Weights of a small GPT-style language model, trained from scratch on English Wikipedia.
Size: 13 layers, width 160, vocabulary 2048.
Training: a variant of Muon for these matrices, 12775 steps.
MLP neurons of a small language model. Each row is named by its layer, matrix (up: input weights) and neuron, and shows model dimensions 0-95. Each number is 500 + 40 x the weight over its row's rms, rounded and kept within 0 to 999. Numbers have three digits each.
After each neuron's rows, "fires on" lists the tokens most often at its 100 highest values on Wikipedia text that the model never trained on.

L3.up148:519436492422481462531499503483502445445504538464492500483524537503473561528461561498462558485502582501581552486515500496566521493437507492536512516570473506535524492513477483539626568526476517467439555443491450525487426491476560457464483487466522476488504434500557491453415526438449572490
fires on: "all", "oll", "our"

L8.up83:447543478473526445474493509486499455423565477473486550555542534422520492552490532519436513546463577546542605487490448469483506536468467524445445484531572459555506531461509507573478423572479493542503473532509514497483517512509489476511454507581485452551517499530452499449526501476541468500
fires on: "c", "gr", "ac", "ag", "fac", "v"

L10.up201:455485456521549530531486441450523422489472492480505531479423496425463514564503590545446517533593573539494520461501549557562449489527501567456563524425473488519542471492506550445474431592504509529491474513458549462434565521472518518419492497498477527476516486516509469497464496516477584479
fires on: "ed ", "ized ", "ated ", "ent ", "located ", "held "

L10.up283:478453521483469503504533524444448570514531404554592478565523496499505556507537450470500488464539562503477481571436471518469437474495424475550442504510451465460498478496547455504457511452463520510527567519532580513489548443434432529511523581529563374520457488483613480488495554446471495513
fires on: "he ", "it ", "I ", "would ", "."

L10.up149:477527496524517464505528549450443485420464478427494549475474497560500560476496471538581456514457435493397433533509609526508401540496514441501499472457447594471509499544541512455526462576534521559547492540524506489486555442511490515517467538462518438463447579460506514414517563531409416477
fires on: "includ", "consid", "inv", "clud", "ig", "al"

L10.up114:539508467503527542477505510501506483531483507446521518434497505535497520453541529486475546468542419519459482554445573495542521522459504439551500509455503505514546507575480477491443507443512496520468413530519498555503522551593515514524569538556477487491496436468500480554556556424484497522
fires on: "oc", "ob", "ab", "disc", "enc"

L8.up92:446533428502517464546476466569563547536497523486497516442543479482532520547509409460472492542507530498516469467563565424498568459552485546514498463531453516519447491481484484492485513550467465554469456449476503474474501571487505505443483500499506517454507425457590481542486502480514495528
fires on: "m", "A", "a", "ra", "M"

L3.up50:486451451428549524572458459559546469552506477530516485593462463494489505489483441447434533539540423459532490494488499551536424471482508628481497551489464445542458558488489521462483501423504425538435533481491477439515443536524611443486515569542466437518511509533499518496421469496575515502
fires on: "in"

L10.up116:436482502541533445507543451487502575436502509589501525510483430456505541560467508514496429534462442501485547517550439479474490453481501519477527525437551547543518529471533490522510487532446459504469491460421508496474492532443476537484524491498494451528427516563518464476555499495530488483
fires on: " ", "l", "e ", "an ", "n", "et "

L9.up314:499593501471515482466481515476470486503429555470458491510516431562471511509527468524453443521556490518527511541460482501485415486466529565547410484561551470559522442502522508570557602521510522513523544505470475422475458497408527496496423453530508523478527542492530577462479467588565522470
fires on: "t", "e", "ted ", "pl", "in", "pre"

L4.up46:498536539457505507521461515521457521513512491519474491454412493444518469522515557518530544547496520549447397521493451510490560491447469514525469605532475510497558522486439541481482474545531468599494504526514601490515450522509457471402542479452505510544495597477426452507493575494516531445
fires on: "ag", "Leg", "ob"

L8.up8:504541442478535471491455503486492518563427503495544575498535484518538461451470496481513522557455459476506482440462476491532505500445501493553456507542460503549441520512543480443528540518552556498546500483526549494399519568515443487422565470477533607454485485411527458448571593485526549588
fires on: "sup", "He", "Ch", "we"

L3.up270:525541473469520505525548531485496542490536556487424489520500430563553480634554457512493455499507518436571496510507498568485489449482521550530474437480536558544511462481457407552430470529544455473529505556501484468483536502493399476489518460514526510564555522531466548474511545487499524472
fires on: "t", "it"

L10.up185:477555576517545506484536514485490472515427537549471548425512463431492462452477485540601504498488488534447438499518480484566512543477555469534508531515521461522509488560537524516527508574513585452396515472539460521497534497535509538565475538470460481457483489427472512408431486494489403528
fires on: "al", "ar", "ig", "-", "°", "ab"

L5.up291:494524512489468500431474518500476467481500496448464497486533504538448483438523540548486577550518492497513518475545524427534470496563417494489512541475524525491501463561467505538510507511474539492503497548548497531496520563549538448441467480377517486491481452541486475462483443482486477518
fires on: "\n", " ", "It ", "el ", "On ", "\n\n"

L8.up290:534572541486461510465554493485524463497545493425481610487474495457420452576480515586537506535422517507527548474453573492532514627494471467565496513545515502503429513517522482493489524459437491499492541440585553510478517524515472527536431489493433451468533447504495504496494511448464433518
fires on: "v", "dep", "r", "°", "c"

L5.up154:563446538527505499467509468464544499511485466519530532488471458445549473539495453517450539492570497512519538454550498495548476532568511514476488497510479571452462493499452436488539485463479539496506482525519591530438488596472489625521474454578402474443469476497423468566513499612479491422
fires on: "as ", "im ", "on ", "enn", "en", "atr"

L5.up160:451473544474498501489500534477488503525508505513513511456449543521477488555496558492491495520448506588435487452520534534482507451458552480570455473489497466457470458516518434476594450491544501588503547529433507517552469468520508497432651445567503490461505552432482470474494515500488533447
fires on: "ag", "ber", "eg", "erg", "Th", "g"

L9.up124:529475511512476517506524540487504480575529573566531493511457524472492506537437483563465449519506500422539520556479482503380517465441534502554506499491491486513521469600480467478502553575566369576493532507495476453466513486429534519523521489497500492467468538465509432512500453505504596431
fires on: "ti", "e", "t", "k", "s", "c"

L10.up80:535494478520533491445536551496510479496496463516466510432457487513487473517461506448518440519470515517462481498509478531485536530430555552420606422445477520567531438510520514570535512457537482460486516543588449448463473525473533482442454499545483494467521519572551488533535540505494512476
fires on: "and ", "av", "d", "served ", "t", "per"

L5.up127:526545421478487481467531517428555494457485518549435532553506473488473446544449489552513511469504496477465557460504485480498503496455474530411555477432505545521560465458493468494567463629448493505491440477562474497417529519521508496476472462463506538558466561450458482521438463440519518525
fires on: "as ", "that ", "with ", ". ", "or "

L10.up237:532468525484535528471454427480599457460554504513467437470495532490494450451470540551591468508508535571454486428474508499515467487449493510420445521549494473523520473515501530527504467569468513474534533437523569473500467468477486434521499535446504473453566535508504479535455546461489464528
fires on: "over", "s", "tic", "ar", "en"

L9.up15:520512480487486406467480464535524439453565512500604486542495492510519474483426484493537503504425505569433536448486554537565484511549477475480511474504578440492600519477434557493513559556517512492521525538468460495476462437468530490489463501518518433515508507482475575472530461565475504444
fires on: "n", "E", "m", "F", "ac"

L3.up121:520518512388468428499503565482555538455481474575522524464491532540508522531471526475482561478521509445509570496486562461557530569535527506578549522434511563482526480451473556549497565471446558432446522582445523499489497512414446483454473555541545446567468419501551519486530499524499452467
fires on: "otes ", "Gen", "ax", "spec", "Lab"

L10.up106:487421505489479470483523439546484493494534534456439543494565510498458516536515516556449490528492482580575423537522548534562561474495494592510468514477473490506436488488451509488455464518452433525499505538516495516495566578533519498523551426595560451536491569464410491495477536469466451492
fires on: "oc", "ec", "it"

L10.up214:611512525505388433572541533580466442507463449536520532524432561545496471459436473501521514527475521466494506571492489459550513553494496500507469540483472543525551528458569487523514477471479513549536575529517547523423503477473511563464523438510442540464479476448585457466548479509436523543
fires on: "h", "ch", "Ch"

L9.up180:502441518463412522487506516551503549551545523490494545522472527486495428543543414494509591526518534439465426450455525508490518514545455409539448434546521470468498488482492403515530522526482476532537463546498525487413511566492456492511486456474514491483483453573461475499476444525498528521
fires on: "a", "s", "ies", "su", "ia", "ology"

L9.up43:466462501497494545518506502555496439460455469414483491512470593447514517466497439490516539435493552473518482528488539477474467508457494483507474484537447505512501564466465552432492496492477504552485497497491475473470528527485468504507513526540520565528462582509510475423480461487501585531
fires on: "r", "od", "y", "l", "er"

L3.up278:486561496482478507483514537499496467503547493585499413496482471504483542516488484446560485538426502515579522433484499454453486492454592485547551571478447477540528462512551571556546562397495487543421443548481480489556530481391480450520459503587483514533523541533488489534488492527521514500
fires on: "er", "or", "Or"

L5.up92:534498598508440490470491487567488482456499523480429419477534476562472476539411467463551487437493479525535507446509508550578574535496564537541550473491477526538513524514507487444460472445495509479456450487529571526545527463474465442445471456497532562479521459545498455512504519472509602414
fires on: "ill", "John ", "William ", "ans", "Rich", "George "

L4.up15:529509510531488496494517481542535451496485529499463456477546491509449480460500517518509536500506501532548555487491504550528462510530560468566534511475522528500475479530471478512513509528488513534508532507481533539415463435453562420578576429519420484487494466420548496459424420477488506534
fires on: "Con", "our", "tour", "erson", "Publ", "son"

L3.up296:529513528460473475513461536439467473486531473506494562558512468423484539524520473501493499520535464498510485527457498436478482516457495464609572522511523581477445507483461464439454552507492599513502476550504544507570525474529513494516553547487508502539477464548507509532520497496418455487
fires on: "ut", "mat", "otes "

L3.up240:508513566446495479485511569562539459453558493529416455445512485480501445471516542535521469502470526461489382439484462514473536449477534550515547477495549508502549506447559517522460540533468460494509513505557483537476507529503546474418483521547460516518536506490599543497483482488552478519
fires on: "af", "of", "hy", "for", "fur", "due "

L8.up14:515514499413460560571495467465499524461488529390464508551543511533467494494518416499525472522424461493493534525490501560507472543366473494576528538503485527486525535512507462525544509551495501484515523491544535478488563535526525460506527546358455484449436486496462476433465508521479477477
fires on: "re", "se", "tre", "bre", "our"

L4.up100:572453482561524475529528486531515529549443477440519466535529533547490513566569455462550522482554501541429479508465508548468459492428511458468487440538483516546492455468425517519544554457475541507544489477465532504557471523541525467465556513530514500471509471535489552484548502534473501454
fires on: "enc", "ard", "est", "ood", "view", "ent"

L9.up257:473542515533504547464499549515448502515530539548508505506543548474403443510554397491488491489490482502475459538544543544515451568441460488521482520465550486476505544458538460506546446470432554496548375606519444475522481549428530506565510489535485511442497448513534555493515476565411563454
fires on: "18", "ail", "194", "4", "as", "197"

L8.up132:536558563530497490549399477479535466486453519518485468425479478468472468460481407462498527596597489506478510497526463513492546505465496446435547482523530459561483573478515455485433512492414505510514444481513590485462464497535476512435551496516493481557502498434471469565469567468464486460
fires on: "J", "ic", "af", "ag", "b", "it"

L4.up139:530461458477455499424490458482570486457531546475507461460539462494461584472547421490453443490502492573430585527503539499526499562458480480508462599475499473511522539495492474535464484509453549564518558528460463572563491514483536417497437530484513421488498501485545500518497517474498477556
fires on: "pro", "Pro"

L3.up29:518447494452502510510528396564477507505515564489466495441483549528477422511595479494417523505467532568462488494488505542554460497478464570539459494541580534422506508482487505506492480403487466526448498493482544462514485558453535487476460527502531521526544569552462464449577522506568498494
fires on: "| ", "the ", "The "

L9.up223:515537530548418473481478438516575513466436519479467475481487545479495469562508461510471437489467536459506469461566488507498472461516519509544408540519489529438506479531496504480440537506492459550490595512568493509480488446471537545531533471531491480505492468454469478436515504508421463471
fires on: "i", "in", "on", ".", "us", "ab"

L5.up193:571487453560489493566532494493528460556468497508493537460465517558575490532575489480463525453492513507457455500429524488576431400562426506564439464486447482497543527485465517457481517517493464435503531534450464465528531524532527494442447459465482495517564503465498479494479497554581527466
fires on: "| ", "C", "en "

L5.up115:423434527577559501501583544476433468450479399502429507476500538538516546479547431490456480585535502378513455466536496534489459475443533498514460522518439489477510570521432524513524464515471544457497506420503483491522504520478478487488505552516515529556528551538501544455527538482487548560
fires on: "ent ", "ing ", "t", "t ", "an "

L8.up173:517395491503475483512477484576512499531516479531540481494467543465431495485534468502479504530473491503558505502516442437509465464481489527497505511438506503502542431518485521561537457511536505490487594483498498458518527416522560467561503500541483494434571462472491487509529458517472566509
fires on: "con", "c", "in", "r", "k", "In"

L4.up55:491424455511470434457491510462479558496505588516531465489489504482459423481494516427518474542543523481501536442481426506480591481486491514534574485543439567512533463498481485485506473513483469466462475464528520509490580493503491464511513557514532567489458501445549531459411532458465497523
fires on: "P", "N", "M", "F", "C"

L9.up268:440481476520514490510475550397455521497514534448447494461427481486508503479516447525425521442446495553503556393464454450557541464463553533548452479497548538536544537525426454520487485485542459556547471502569527527462505571446513495542664492460485533497477525503537497492483515524503533458
fires on: "p", "t", "ome", "g", "most ", "l "

L5.up105:516462451533422460502543451509493523538498459532519460542513551482484484512518477470564521520453531565511481493487565445479507509467476522429548502488464469475528487467478456459473501452565483503521422548524474558514515460516543469508465527536519481558440551570458502526478475443531520479
fires on: "z", "omb", "ep", "Gu", "Au"

L10.up19:427478457533526431481498542476521471507489468493520566467553422510519462478531501472531546543494462547475533496527529528468506495483470507501407448485498435523448490480554408586483481559474542480488412511490442490426489566509480580519497504463538498507561491507492500495507573545478525503
fires on: "co", "ro", "li", "le", "e"

L3.up211:496502541529484446514561462488464527441538496489570536427464478483551524516468497466480550541549504456444497437525526552589500510489466534510518536511511493546493547513489562482467502477391398579477445497550556425434478568468483498445474471545483477512481571533532496476521457518492561504
fires on: "at ", "in ", "from ", "the ", "by "

L3.up217:492579494431524468467572473529497489509519478571462542601501547464490503467475439517419435502552436508524492518441528520478437429508499463519519488485509505552454470514457509512481469513569548492459485503439491480465559557593456423539500514522504411504429519454422514457502464468481527554
fires on: "ati", "appear", "rele", "inn", "sing", "ist"

L3.up246:482496512484504518498485481534453426509510514511558516523478503565436453516542569459519473490513486457457427452502525548490474466510524505472502494504485453454514533504518467484621534531498461481501459443467548478439569508496483495530438582518447476496466543567554493508408499563571536540
fires on: "G", "H"

L5.up248:460504433442523592561469518521562443550545547464465508427489479563457480538488450527508446497428423530518463492539482500575511432564474471491497497435493462499505462450502453509512425520478508572426545464509560540534498497488463491461485436479526458503482517537483451534471493531527503527
fires on: "| "

L8.up84:506587488546488537491486525542477443430490435502466539420399476501460524521514445576488388466521462470584504435565476443525533516476484482509504428465465492492500489547455489482508493468543486559532513461566498530425529493511482520503453455536508494596454481513488585500537566517555542572
fires on: "r", "ap", "fl", "I "

L3.up260:530485483523539423528449459445526513561445479533508526469525443552449481536502539551489497498447540478514538428464479505579626448502499528441461544456537516513524447501528472528440474488475434483499506499607498489538529516492487544505487501491529498509480499523517484497484512565492512549
fires on: "dep", "Rep", "(", "occ"

L10.up249:508464486455395550520407502590490530416536489483436517502475524521460514490548527488472515475503497520472557461497484546565533537516426527515497470401496504502454439481496504595539500449485498500548448506587561530519546534483540450474511517475539448496462512448509471455500533445552558494
fires on: "c", "% ", "g", "sel", "ep", "However"

L4.up319:503485554486483527487513505512501454557489482493462498540510505477478459538482445551499467515535554458387526438436523502480533514474559446466476428572533453496532520579544562549506562483479523498469504493519568451485474525477494478484480456517508461501563514528570574463465494474457464561
fires on: "en", "=", "is", "over", "att", "cont"

L10.up142:502517548538544452547547466433417489495470482468486526465493542485521449467511523539559518565472552486503547539505463513512559550448447512496581531517451508509497528467409546516472512470470518503571415526551409503420523487512461473483530523525473574489508540445543511498501487499491518620
fires on: "the ", "E", "M", "C", "as "

L9.up60:499534467516462453475523453432460561486419500524504509539497451430491525464457506454476478507469553533538512443589500426527417500472524489511620489432540473531496469490487532470560522483543530491399433535592463493473534509498430500514475539526531455544542611561522523432509432535512433483
fires on: "ear", "el", "al", "e", "ut", "n"

L9.up216:506559596555455516500514577533528514519530517531523488458488435539452520523463485472529533561447511484484495487468437475455523499531464472546550493427493447461564484445488460523524480481481567499486465471471511494480517514510525484551460442498470504462537512541496530486464445585491486415
fires on: "e", "er", "es", "le", "che", "o"

L4.up158:506582548561524489512639454456501513515488508429490435502543513496522567492493490442509470573543463567487546480394553463550480431456437461499527458545505442447463493493489490466478589536447476475459464500451469539501549525515459473499546525522521553548556507487533502507495374419496472490
fires on: "(", "L", "[", "of ", "Party ", "/ "

L9.up287:405550464463537478594459423579518507512477473530488426474536539465512539560606511535530562495569528480470481456433443439475458465559481501523482462540459466554485509503486476523434479488483521546494437498541502496460642512550500523467503534485496518551503456530483485475473507498467550520
fires on: "E", "os", "M", "Mc", "ra", "k"

L8.up212:463460515488521505441544564474425503505526484506533427486512560579513517481528512522543584504484572471525431474503504505550512365485512509514488543418558451518543403464446476511530429451510511449474492530506482526456531483489509425518477526490517568529528505466453397461503469509547495442
fires on: "dr", "b", "°", "Dr", "hal", "n"

L8.up160:501508526457432510602521428562544533468429504485478471502553543462447484468546500463536508570509512534450522543536498464555555486438518523532531548442505489521442490445406492457457579496518519528551470479496503446445475543615481486458526470442571512496494497510479542423547516559543485485
fires on: "le", "rec", "li", "l", "el", "ell"

L4.up215:545486503504451536520466552414423448470499507479532583443521504531541486424534529511455469492547461501513562513468502492486531463440487549483436479519431526458461514501537468569574438453451460497518560465527433461476525462524500487502471525462496493490468503489458490531502552477493573532
fires on: "comp", "ven", "vid", "ad", "ce", "r"

L9.up204:377415520512470505504547569477514497499499470460465463501516493489529459495484505498420527534463568504488513500517467536486511479544518521563518552527491468557597513537470470514404431416464519526445493460529530441517556516521536498486530496515541530555523421502518508520508511407541520511
fires on: "r", "b", "t", "p", "l", "m"

L10.up52:472555515521484456429574459496483495485529441458515521539413543452485432429489518501573458534428535529466477528492522459491548448572469528520560538435489488487524507514528571465558483542506604486448515532542470512480499468526498501481497538546482561435518466488473481388453473497425473513
fires on: "al", "th", "le ", "n", "il", "4"

L9.up237:488495556500516557480448517527541496468494545523462440484441500525507470531507513562460451470494544428504530556519438536443459544523457526579516537530489424442515565507488571505527578497568529564460560544450439437482553436470524486516506559459431506454510556484462555462518462557469518532
fires on: "re", "on", "en", "i", "er", "-"

L5.up31:467524417502539541511418498477487470514563447568516491512527478532403423463449501523468531495486434500459449494531479450578519521457489444531488510478562513479503479475537581531533458537459528538528512495510468496487483514458506523439482524468447560463514495486566432496553541463490628561
fires on: "er", "man", "en", "Ch"

L4.up214:495520482456498538474416547474510484500506491472505494456497529428460493539630417484527526491475544506436505504551495476522494524479531505489444454522415527476548492489562601427473503557549472494478532556466530552437528525544470466500461488546554436528468515540467536516434464504496496511
fires on: "ex"

L10.up49:485427501505568487533500480505451594522505438505462513480525569462509518537453475508479549509543527487464470524481486512593466473439445513551461547609410477515518514532425537573418427499471503443548510507545509476493489565473457509466427538513516485413568502514483418500491479515510516537
fires on: "rem", "uk", "p", "c", "-", "urr"

L8.up3:550535533496531514500470513510525510509432493434489449570488510486523494525446526525412557463509496478407513447466433482599455483516461549510467425480458496572552515494503515555517476555488528498497542483482556495504515559459494481521558508481560524492462499553437600527505426514489541521
fires on: "p", "f", "er", "en", "t", "on"

L4.up182:502452494462483421507496510505509469459510481508499503559497465597470607457522509494455432534518466534460490493487461520531452520533476481489485475502541518502569563456561514548484547496525512484490505487469473381534405491534508493534457501534536480474571555475483580480432557541473465485
fires on: "t", "ic", "ti", "tr", "if"

L3.up283:517485498441496474430478534491475502482429431489562495464512438500508483537572634507492449457587484542448455551468501540529519507491424537518505534533425487533464471468470577517505493552531551543488499422527523524410544533494552475516504508635486565499479489475544492473480500533471526487
fires on: "led ", "ed ", "used ", "ought ", "duc", "ated "

L9.up45:554594523441496539466520480559480516486467475496491541545505487483520540518482465477506582570484525406487415465535471415507485507452478516435476549473457489514554562503469484490527466453523513590503495536420463431481591445527442509465494594502496485501560461466457493518503528497493516465
fires on: "h", "mon", "k", "spec", "Sec", "ag"

L3.up265:459419532549544519401574474546538513504536584541484462481487514516474504465468480545470495499503560473472475534548457469452557399539526540412482539506510516488533448567503457544528462483585460514515518467535490561394483508589491498494544526483496478497530503493501524551484511481454540469
fires on: "-", "–", "/", "leg", "tic ", " "

L4.up10:437515498585453457521497420555597533453492508527397561538425515508475515506454483472477525485489510447533488535504549518547491457502533414516541533522509489445507522517453511502481471481504443527411455508510534465492571440509547501511526496498536536507493544539483504519501490559574496468
fires on: "e ", "ts ", "es ", "ters ", "ers ", "s "

L9.up254:509514546496531549544540532475541458454496466551475497562584548520476499444497408485486468560511468567502463585481511524518425498456455470524461491509488542488569542465522535472507549546498564529452462460512559594435476509542500428476492452562506479538462480505512468474499498442461456489
fires on: "re", "od", "Party ", "ex", ". ", "as"

L3.up5:437489455466458468467543453504587442491501519482545533474567479492566519475480467541534494506507543486466505462565469444509484474499512536478469446516537537553559467495449432551494491509483468580503526456540529441431458512507485575442541468466497492465458458525533502519478465427592596529
fires on: "pp", "p", "fl", "b", "con", "br"

L8.up289:446591526459478559401509490559488486525507489528529547487525534473492505425541477568588461498478496505498565521533534589484512569494493471543547464453507463468513528536504486458473512581452543453518487483551474565472479462430472515555501471534468490491506453514425476456444476446576460545
fires on: "ar", "ab", "am", "im", "cess", "tim"

L8.up82:535575432550547500435545513492578429480489508452481500441495561528462437494466518557518459464534537516450559509493519498524496515415494518597534475556443519489488527549472453521467484532469486515560537516505521495511517584476539510574542518515496484457441548509464541503521510501513501438
fires on: "ar", "us", "dis", "er", "mo"

L3.up51:490602585441530457485478506466495533477500529455508483439521547439548504493427459491471469502495486494489527508476531500529558419465517479503460427481500517467565545601485450486480470543461492445504484485477458456417521511560493445467473511538538428536542491455519529513410492515477557514
fires on: "(", "^{", "[", "_{", "$"

L9.up99:481535499434543444466509481570423475574493526523467465496528494504519560462451465481434489524492577406539490484495545489425448499562463536587550562517489517486505471545475497443484475461516481599513526500512537552520440490476546445456538501568486453507545484529527518427547484479457485514
fires on: "in", "ri", "om", "ad"

L9.up266:529523484471430485516568514522464513489466467567499547507443533478486575527466479518421498526514548509534551421503509541557379581458519471507462463590512490551458462557528502453472558474462512564503453503442546407510477578474590478487445497490495558515584433542539508522512522473499510450
fires on: "al", "d", "h", "z", "des"

L3.up3:460469494457513523521543547460432530579455504473508514561464496521478548446489441419471446459499465441457430497484545466418480539475497516467436485539465490465488589563533467540433549477447549509482514504460498465505594501447486513549448506560564486553491532468547557505492560532435444520
fires on: "t", ",", "try"

L4.up240:472462487571475513479493502455480458471486554453437427524476557506517497557508467513478494548465540490563523527517411532461562552546501516472524443400514543462547451485527437485545454525515407478495497497564450448528586493540455471465432526476531496528536516497484529477502532489492506504
fires on: "and ", ". ", "t", "r", "'", "A"

L8.up286:478495488564570556476475496520549492485491456551535483493450499539511483441561479590571511466523513539446494509499486520499477483464549479612564502524543424490498446533577458483448530515526466487528432499588437476493514458463465479412501523522504523528499483474558535472426536469523477402
fires on: "et", "ist", "at", "ost", "ot", "up"

L8.up288:543515512517555495576433497508509534458427544482541547556473512513522547532516466414512511487438513456443464538532502514493508522478493556484507520557465541493534555416507553484504518444475563496386513506486412419503543441484409545501454494498569513428489527464503474490490477457510490517
fires on: "el", "t", "ed", "ut", "tiv", "fic"

L4.up200:497536466474485472552486480544501563558452423523419461430529543546553482546544501465496511482533547459541487450498526498458471461478532515503443428535562479538511452517562521446503496437489515501480477524575556559489535528453452471452491554416518501554411492603498557472606525456563512471
fires on: "O", "A", "of ", "S ", "I", "E"

L4.up232:503522402495474463456528505515487511454460427509508495445479438467505410565475535523555488436454547587601447487613438527536601540494522521525545464467532516503481439491492501483511541415525518483498455471459563454528540483498538500539533456492522460439538511546450468444526458444501477542
fires on: "or", "M", "P", "I", "im"

L8.up24:502520456526482474489513552536576466526480455478544499532498441440473477475572449494543573537528516459444545540501559506566522492431552510506481472565486491564483526528464464553476550511461448484515479537524468431573490528481486526492467459423470461495436541446522519481505541462559454489
fires on: "ar", "el", "er", "e"

L5.up1:423501494489563521507486540455489488526561465511498497411531386494484543513487531445524550489480526502494601460479560561508483501472528531505422536457486583449577478551535459511517506542514515473507521464494533512495485509519484497504507439451538465534465459466537455467410539515463479524
fires on: "ig", "all", "emp", "pp", "list"

L8.up34:536558528497492538479506475540471476485463563488526501481497489529531431496437558569521530439570502460505574458516478458543425482451503575522462506501470536539548515475494467530488594495481514495481502503476553483448426502484534453399551494494528506453506527415440559550434575519549522401
fires on: "ar", "ar ", "omin", "ac"

L3.up275:466548510506561507528554492537585554478471482448438417491485478459517475541492413518455502566490547535491471438427527514538515492483575419552545562466522494573491469529427571489522498438531520516442510535452450514498526480485492477418537488484586480470492529545493463482497488547536542461
fires on: "sch", "Con", "Ass", "Re", "Gu", "=="

L3.up227:521548528530486532588462487548491466514425516512458461541457452520481470502521494523547497565529489557470465430465492473546543496496508473459418500487515466490529521559487499473376505562455469474470453570524493579521489530543501551442464512490495498513397494539468493449532488487558532546
fires on: "sup", "dis", "Sup", "Qu", "hum", "Democr"

L10.up169:509536463502484439533561457506469509523442471499547474489464542437545484438440521496486523505483487438562603508421452515538478523468530524547481562522539442500504480446521530526529579529462452455467441497442470448505473501503523451454519480540515491479540507535490581402497472524574469465
fires on: "y", "Cl", "ate ", "ial ", "at", "ic "

L4.up112:445540431512471524489540486533542541474477413523516421546475493554511557484522464511442520542488415522513483471476515444541556596477500507544487487543479408428484502502551495519604495457482499386489541491437439521498540520528492444504477532505531464503425569466506564505568544492486546482
fires on: "an ", "a ", "or ", "–", "and "

L3.up254:489418549539494495500488503485511477519561480522578458444464457526504475523502527444511503500498502463552560519545481527492469486538442485549441505553478534527518457479497502407476495451504535470450444517521406480450510504484523457485472492529530472530546445525515526497437465482501536459
fires on: "ear", "old", "rel", "ock", "app", "ool"

L8.up211:540522445477573527479451494495534556444526489521498500470454478511451426506497543523552469481475476487460510498411575534557541457397478469505420516487506474549494551516527537537546478499459479550517557493509419520434500473485554523425568509502504497550460471485553524488440526557454566506
fires on: "g", "ig", "any ", "ep", "no ", "erg"